{"n_layer": 13, "d_model": 384, "n_head": 6, "n_kv_head": 2, "head_dim": 64, "d_mlp": 1152, "vocab_size": 2048, "activation": "tanh_gelu", "norm": "layernorm", "norm_place": "pre", "norm_eps": 1e-05, "positions": "learned", "qk_norm": false, "attn_scale": 0.125, "bias": "all", "tie_embeddings": true, "parallel_block": false, "extras": ["capped logits"], "init": "normal", "init_std_qkv": 0.022, "init_std_o": 0.00432, "init_std_up": 0.022, "init_std_down": 0.00432, "optimizer": "adam_variant", "lr": 0.000636, "beta1": 0.9, "beta2": 0.98, "weight_decay": 0.19, "lr_head": 0.00738, "grad_clip": 1.0, "warmup_steps": 486, "schedule": "wsd", "decay_fraction": 1.0, "decay_shape": "square", "final_lr_fraction": 0.0, "batch_tokens": 32768, "seq_len": 2048, "doc_mask": true, "train_tokens": 272000000, "steps": 8301, "dataset": "wikipedia_en"}
MLP neurons of a small language model. Each row is named by its layer, matrix (down: output weights) and neuron, and shows model dimensions 240-367. Each number is 200 + 20 x the weight over its row's rms, rounded and kept within 0 to 999.
After each neuron's rows, "fires before" lists the tokens most often just after its 100 highest values on Wikipedia text that the model never trained on.

L5.down35,199,176,190,209,215,197,183,209,187,237,153,221,221,205,185,203,227,189,168,195,230,190,213,192,188,194,147,226,209,190,184,186,167,204,191,236,212,203,196,203,165,201,191,214,194,211,214,169,177,205,221,202,209,208,171,193,171,181,190,174,223,250,215,204,219,213,203,197,191,170,189,199,237,181,180,194,183,228,172,193,211,225,205,189,207,202,222,196,202,208,181,189,214,200,206,149,204,217,192,172,194,200,161,188,170,209,200,171,212,179,231,198,215,156,207,206,194,218,238,177,208,218,198,201,154,206,222,192
fires before: "\n", "-"

L10.down1045,154,194,209,164,176,199,199,232,201,203,148,222,176,187,182,188,167,217,229,167,253,210,229,210,185,210,197,188,181,185,178,224,205,193,225,222,195,171,211,189,227,175,175,208,225,163,232,196,194,175,194,190,240,206,210,181,203,211,202,199,192,203,179,181,162,196,212,203,238,207,204,198,172,206,203,172,176,218,190,254,202,222,190,202,198,217,179,212,189,177,204,196,195,189,196,203,190,210,184,174,230,179,209,187,208,249,202,182,208,202,192,214,171,197,211,216,219,215,218,196,226,213,209,176,182,185,183,227
fires before: "\n", "20", "-", "r", "min"

L10.down717,186,159,180,194,212,205,187,222,207,178,192,212,180,211,231,213,185,195,199,148,217,202,192,201,197,208,218,197,198,239,205,184,180,219,219,236,157,203,197,194,181,207,211,200,171,197,171,215,213,169,187,135,237,189,208,218,210,169,212,223,192,234,181,186,202,242,205,190,202,208,171,191,188,237,239,177,193,197,220,180,214,224,212,177,217,194,215,234,223,189,213,217,188,228,183,183,201,222,165,199,195,167,189,199,224,202,205,218,188,203,212,168,188,188,186,211,201,197,212,196,207,207,208,218,193,211,208,191
fires before: "s", "ed", "es"

L4.down159,239,227,183,185,217,201,218,212,187,201,211,202,168,181,177,207,180,214,206,214,207,186,220,180,198,166,193,211,205,232,216,190,205,216,194,172,241,187,218,198,168,238,231,166,217,204,184,202,215,187,237,188,223,167,221,223,213,176,150,207,212,194,212,187,201,227,191,193,174,203,193,218,193,213,199,201,220,186,219,194,171,210,189,198,222,182,207,216,226,189,178,157,211,218,181,176,185,212,180,239,195,205,242,192,205,182,219,174,201,189,179,207,196,218,220,234,192,163,163,191,237,217,214,208,190,255,185,163
fires before: "\n", ",", ".", "s", " the"

L4.down976,159,197,215,189,210,192,210,180,186,229,220,169,230,245,210,210,204,205,212,233,214,208,205,186,212,202,199,206,178,207,199,186,171,200,192,154,186,203,232,205,204,169,191,217,192,196,213,189,192,195,214,200,221,184,173,185,211,225,228,242,188,213,242,182,206,197,201,184,195,188,186,195,238,186,205,214,200,209,204,230,185,231,180,220,176,204,192,218,168,197,227,234,220,180,223,219,196,186,191,170,181,183,231,200,198,202,186,189,256,245,202,228,203,209,179,192,204,199,197,165,184,187,216,185,210,160,203,185
fires before: " ", " 0", ")", "\n", ";"

L2.down1023,190,202,209,220,187,231,214,181,194,222,214,213,204,208,187,213,210,185,202,180,211,220,201,184,200,187,193,201,205,219,184,178,193,193,183,228,226,194,225,178,228,223,200,237,192,216,227,198,214,205,178,249,160,184,166,198,190,192,176,193,194,252,181,206,196,194,204,189,222,215,203,213,185,206,195,180,193,240,202,220,180,198,208,185,199,200,173,190,194,208,204,176,220,189,198,190,193,239,212,130,193,200,192,194,200,235,223,221,183,188,199,208,194,180,152,183,182,199,224,193,200,221,154,174,189,205,201,173
fires before: "-", "\n", "="

L3.down961,224,135,199,206,194,187,214,215,200,196,180,195,205,184,194,180,237,172,182,190,210,166,208,212,176,193,207,202,205,263,189,215,205,182,209,205,176,191,206,226,216,189,205,206,230,199,162,208,182,210,171,199,202,247,198,233,208,208,188,186,190,231,164,171,211,185,204,203,191,187,170,200,184,207,196,212,221,215,242,163,237,205,170,181,173,166,183,175,210,205,203,199,183,194,225,222,164,170,192,195,195,199,203,218,205,240,200,225,221,215,194,207,200,171,185,213,256,213,164,185,196,177,199,216,215,214,218,214
fires before: "\n", " |", ":"

L4.down883,204,178,198,203,189,232,225,197,201,203,181,206,199,201,223,217,190,201,214,174,203,190,222,207,184,207,179,187,207,211,134,203,194,171,178,233,215,213,205,186,234,224,217,224,170,210,215,200,190,197,224,207,185,178,191,179,221,208,188,178,164,161,172,199,173,185,216,204,216,196,200,271,202,217,205,183,180,215,191,212,224,188,224,219,204,217,195,195,223,185,195,172,235,183,229,197,188,226,223,182,235,182,202,185,202,200,213,220,201,171,170,215,199,191,170,200,174,184,222,182,217,198,186,195,201,187,215,179
fires before: "-", "\n"

L10.down299,194,193,195,195,200,207,230,175,201,201,186,197,206,182,158,214,176,199,207,192,201,213,193,216,201,210,222,182,154,215,187,242,221,179,178,213,165,186,176,193,188,192,208,191,234,184,192,205,201,224,221,201,188,205,162,222,215,187,214,200,168,267,187,211,211,212,185,168,212,201,210,260,194,195,186,191,189,211,216,196,212,209,213,200,186,196,225,194,200,148,214,185,217,198,235,181,199,216,189,197,170,229,199,170,201,199,197,182,210,188,189,219,211,227,212,183,189,186,209,190,163,226,198,212,190,179,204,173
fires before: "-", "\n", " 19", " the"

L2.down389,228,218,182,222,180,192,213,186,201,218,212,209,201,196,189,200,210,188,222,181,231,190,216,191,199,205,165,225,228,213,173,168,192,174,188,211,208,214,224,222,211,245,208,223,174,210,223,193,217,194,191,225,207,218,168,170,207,187,206,210,200,172,176,172,175,182,190,208,266,191,180,236,193,206,200,155,171,221,206,215,184,232,169,196,222,189,177,212,205,207,207,175,215,209,204,220,164,224,203,162,218,190,178,212,201,204,194,221,171,179,181,225,177,184,183,215,217,209,220,192,212,223,162,159,211,208,209,194
fires before: "-", "\n", "|", "="

L5.down126,172,208,197,201,201,207,233,182,198,202,202,170,199,237,191,203,215,182,201,219,188,198,214,199,212,211,210,187,190,181,196,173,215,224,202,215,199,203,184,212,231,188,193,180,202,202,233,215,221,238,190,227,182,191,197,208,193,193,228,158,168,192,185,192,206,161,198,223,212,191,193,202,173,191,183,181,196,226,170,188,215,215,224,203,209,210,256,162,167,216,225,193,182,232,216,208,207,188,147,200,240,224,200,237,197,231,215,180,197,160,202,188,217,191,164,192,221,197,173,197,225,189,208,196,201,199,221,182
fires before: " |", " Go", "\n", "s", ":", " ("

L3.down813,200,176,195,197,231,193,164,226,213,183,205,208,165,184,214,183,217,190,207,176,246,214,207,195,201,176,218,161,198,207,209,201,209,213,200,197,183,215,192,208,230,190,190,219,194,240,185,200,196,195,232,207,192,214,196,214,202,196,192,156,231,196,177,179,184,204,187,223,202,213,192,195,197,184,192,194,165,194,180,189,205,189,204,225,221,194,209,219,148,192,218,207,201,189,200,199,218,211,192,231,168,178,201,195,169,219,238,228,197,254,203,221,202,205,173,191,239,213,193,198,200,189,200,188,204,190,201,193
fires before: "\n", " 0", " 1", " G", " in"

L5.down318,195,218,222,240,184,183,202,216,200,171,185,196,193,194,186,198,156,189,189,210,213,190,202,184,175,195,153,225,179,204,195,226,206,195,225,216,194,164,189,196,192,193,188,168,201,187,222,194,218,179,230,223,213,169,209,204,209,191,232,164,217,206,173,211,192,157,212,181,216,182,193,174,196,154,224,203,199,202,218,234,224,190,184,244,202,182,183,196,218,155,230,226,209,200,227,228,180,172,197,213,225,204,230,202,176,201,214,250,194,204,200,231,190,207,195,201,212,167,187,180,183,226,228,217,196,151,208,187
fires before: "T", "+", "E", ":", ")", "S"

L10.down1113,193,223,168,203,198,193,215,240,176,171,184,208,194,223,194,207,241,199,185,221,186,171,231,219,181,210,187,226,210,177,207,198,204,218,175,217,217,183,187,193,209,201,212,199,199,200,191,196,178,176,200,209,144,212,231,255,194,228,199,190,222,270,178,175,173,214,181,219,198,180,187,207,205,209,162,212,207,184,214,201,180,172,211,220,216,177,215,226,233,163,223,172,211,199,193,197,198,216,201,228,179,229,190,186,203,171,185,185,206,217,188,221,184,226,223,221,175,212,192,221,205,189,205,157,222,217,215,189
fires before: "\n"

L5.down862,189,203,216,224,223,178,191,216,173,226,215,180,187,183,200,191,218,218,211,160,197,223,228,212,216,180,204,172,210,156,202,193,183,234,213,165,172,205,217,188,226,208,205,225,217,182,220,219,200,199,207,191,192,209,225,224,207,183,200,193,191,226,191,180,168,159,207,176,209,193,178,187,184,213,206,181,228,203,190,198,192,178,176,246,203,191,193,214,217,222,203,182,229,212,173,180,218,225,232,182,186,181,211,169,207,200,210,191,179,235,221,199,192,218,190,231,181,218,215,197,166,238,213,196,221,186,191,196
fires before: "\n", " Championship"

L4.down213,208,205,179,201,189,188,180,230,211,225,230,209,224,191,230,198,235,178,192,222,206,207,230,170,207,175,173,230,184,228,225,188,217,193,180,186,230,179,178,210,196,219,212,172,182,177,226,222,171,191,223,191,185,177,209,225,202,178,196,173,198,209,226,198,186,193,169,211,211,217,207,159,212,203,191,200,192,181,158,191,203,196,191,220,201,222,202,189,221,150,217,204,181,236,231,204,191,207,191,198,195,216,200,185,204,179,219,212,197,185,215,220,190,221,207,230,194,211,190,198,201,225,185,196,218,196,176,222
fires before: "\n", ".", ",", "-", "---|---|---|---|", "|"

L4.down900,205,191,188,228,167,194,216,222,210,222,193,212,186,191,178,149,231,194,205,187,217,170,215,223,223,252,181,191,207,220,186,179,218,177,200,196,209,216,195,203,210,210,215,187,211,186,199,202,185,212,186,215,156,196,186,219,195,197,198,225,162,213,202,196,197,181,210,213,227,192,219,214,209,207,226,220,166,208,188,191,225,254,199,204,221,171,204,166,207,179,196,172,205,188,224,215,175,189,235,209,208,207,246,218,175,198,167,192,204,182,211,207,204,200,203,196,214,210,175,170,228,161,160,196,174,249,193,215
fires before: "-", "\n", "s"

L10.down11,209,160,182,205,212,179,174,174,160,191,213,236,183,192,231,206,191,213,175,185,200,180,222,165,200,170,177,231,175,222,187,184,219,195,193,199,203,202,159,177,201,182,207,205,193,211,173,185,214,210,166,198,168,195,191,213,169,211,175,205,197,251,215,243,180,230,191,193,167,175,200,197,163,196,187,202,193,190,177,207,173,203,233,206,205,202,185,219,235,200,194,186,240,188,194,201,192,248,194,236,238,173,176,209,195,181,221,211,224,222,240,205,197,194,207,195,209,226,195,169,195,193,228,176,214,176,215,197
fires before: "\n"

L10.down748,226,218,200,155,230,199,208,215,209,199,206,171,203,166,172,200,234,231,220,217,179,171,210,201,178,206,185,206,199,194,212,198,172,230,228,201,182,191,173,197,160,213,201,195,203,196,187,164,181,186,217,211,185,217,184,200,184,212,185,216,209,176,187,215,201,203,178,156,170,198,209,205,181,163,173,187,210,198,202,218,213,219,169,175,228,178,198,186,203,196,207,186,177,210,210,201,165,180,207,192,222,192,195,175,190,200,205,176,216,212,214,217,226,197,213,192,189,173,203,157,207,239,223,212,168,203,188,199
fires before: "\n", "-", "s"

L10.down276,217,239,189,173,230,241,215,165,208,210,236,194,214,168,199,190,226,217,172,206,198,217,211,207,165,238,214,206,206,192,247,229,189,159,169,200,209,211,215,179,193,190,197,209,204,178,192,230,174,196,189,199,215,229,190,181,219,192,246,195,188,243,178,169,226,170,186,188,175,191,179,207,211,205,188,187,172,209,231,197,173,210,221,186,173,195,207,173,245,210,230,187,222,194,214,177,196,176,206,220,181,205,214,210,188,189,211,207,204,194,200,248,191,203,202,222,186,202,194,189,182,180,220,204,204,184,165,192
fires before: "\n", "-"

L5.down254,205,197,220,212,159,180,202,171,179,208,188,228,199,170,251,201,161,193,218,195,190,177,176,202,190,225,215,189,195,214,209,153,193,200,209,197,184,189,198,229,206,163,203,176,217,223,197,210,248,210,176,200,203,204,220,197,186,193,211,178,158,165,207,214,163,202,236,178,217,190,197,201,166,186,228,212,188,188,168,171,206,242,170,181,203,202,221,221,220,200,208,195,186,211,179,212,181,193,209,217,228,194,200,201,224,191,221,251,168,141,183,190,211,182,172,192,213,187,203,205,197,175,205,223,212,181,211,196
fires before: "s", "ed", " the", " been", " as"

L10.down115,187,181,211,173,231,198,187,193,208,198,200,212,228,228,184,229,214,186,204,216,182,218,189,187,153,202,163,207,180,238,201,207,199,188,178,223,217,161,170,224,188,189,181,199,169,225,192,176,226,192,205,208,173,214,175,186,176,212,185,200,205,237,186,173,209,211,194,220,219,211,164,212,206,214,200,205,222,192,171,222,228,205,165,218,166,186,158,173,209,162,220,210,217,211,234,258,192,190,183,211,202,199,201,216,188,196,183,201,218,215,207,242,149,195,171,209,211,186,208,245,211,237,193,201,202,192,188,212
fires before: ")"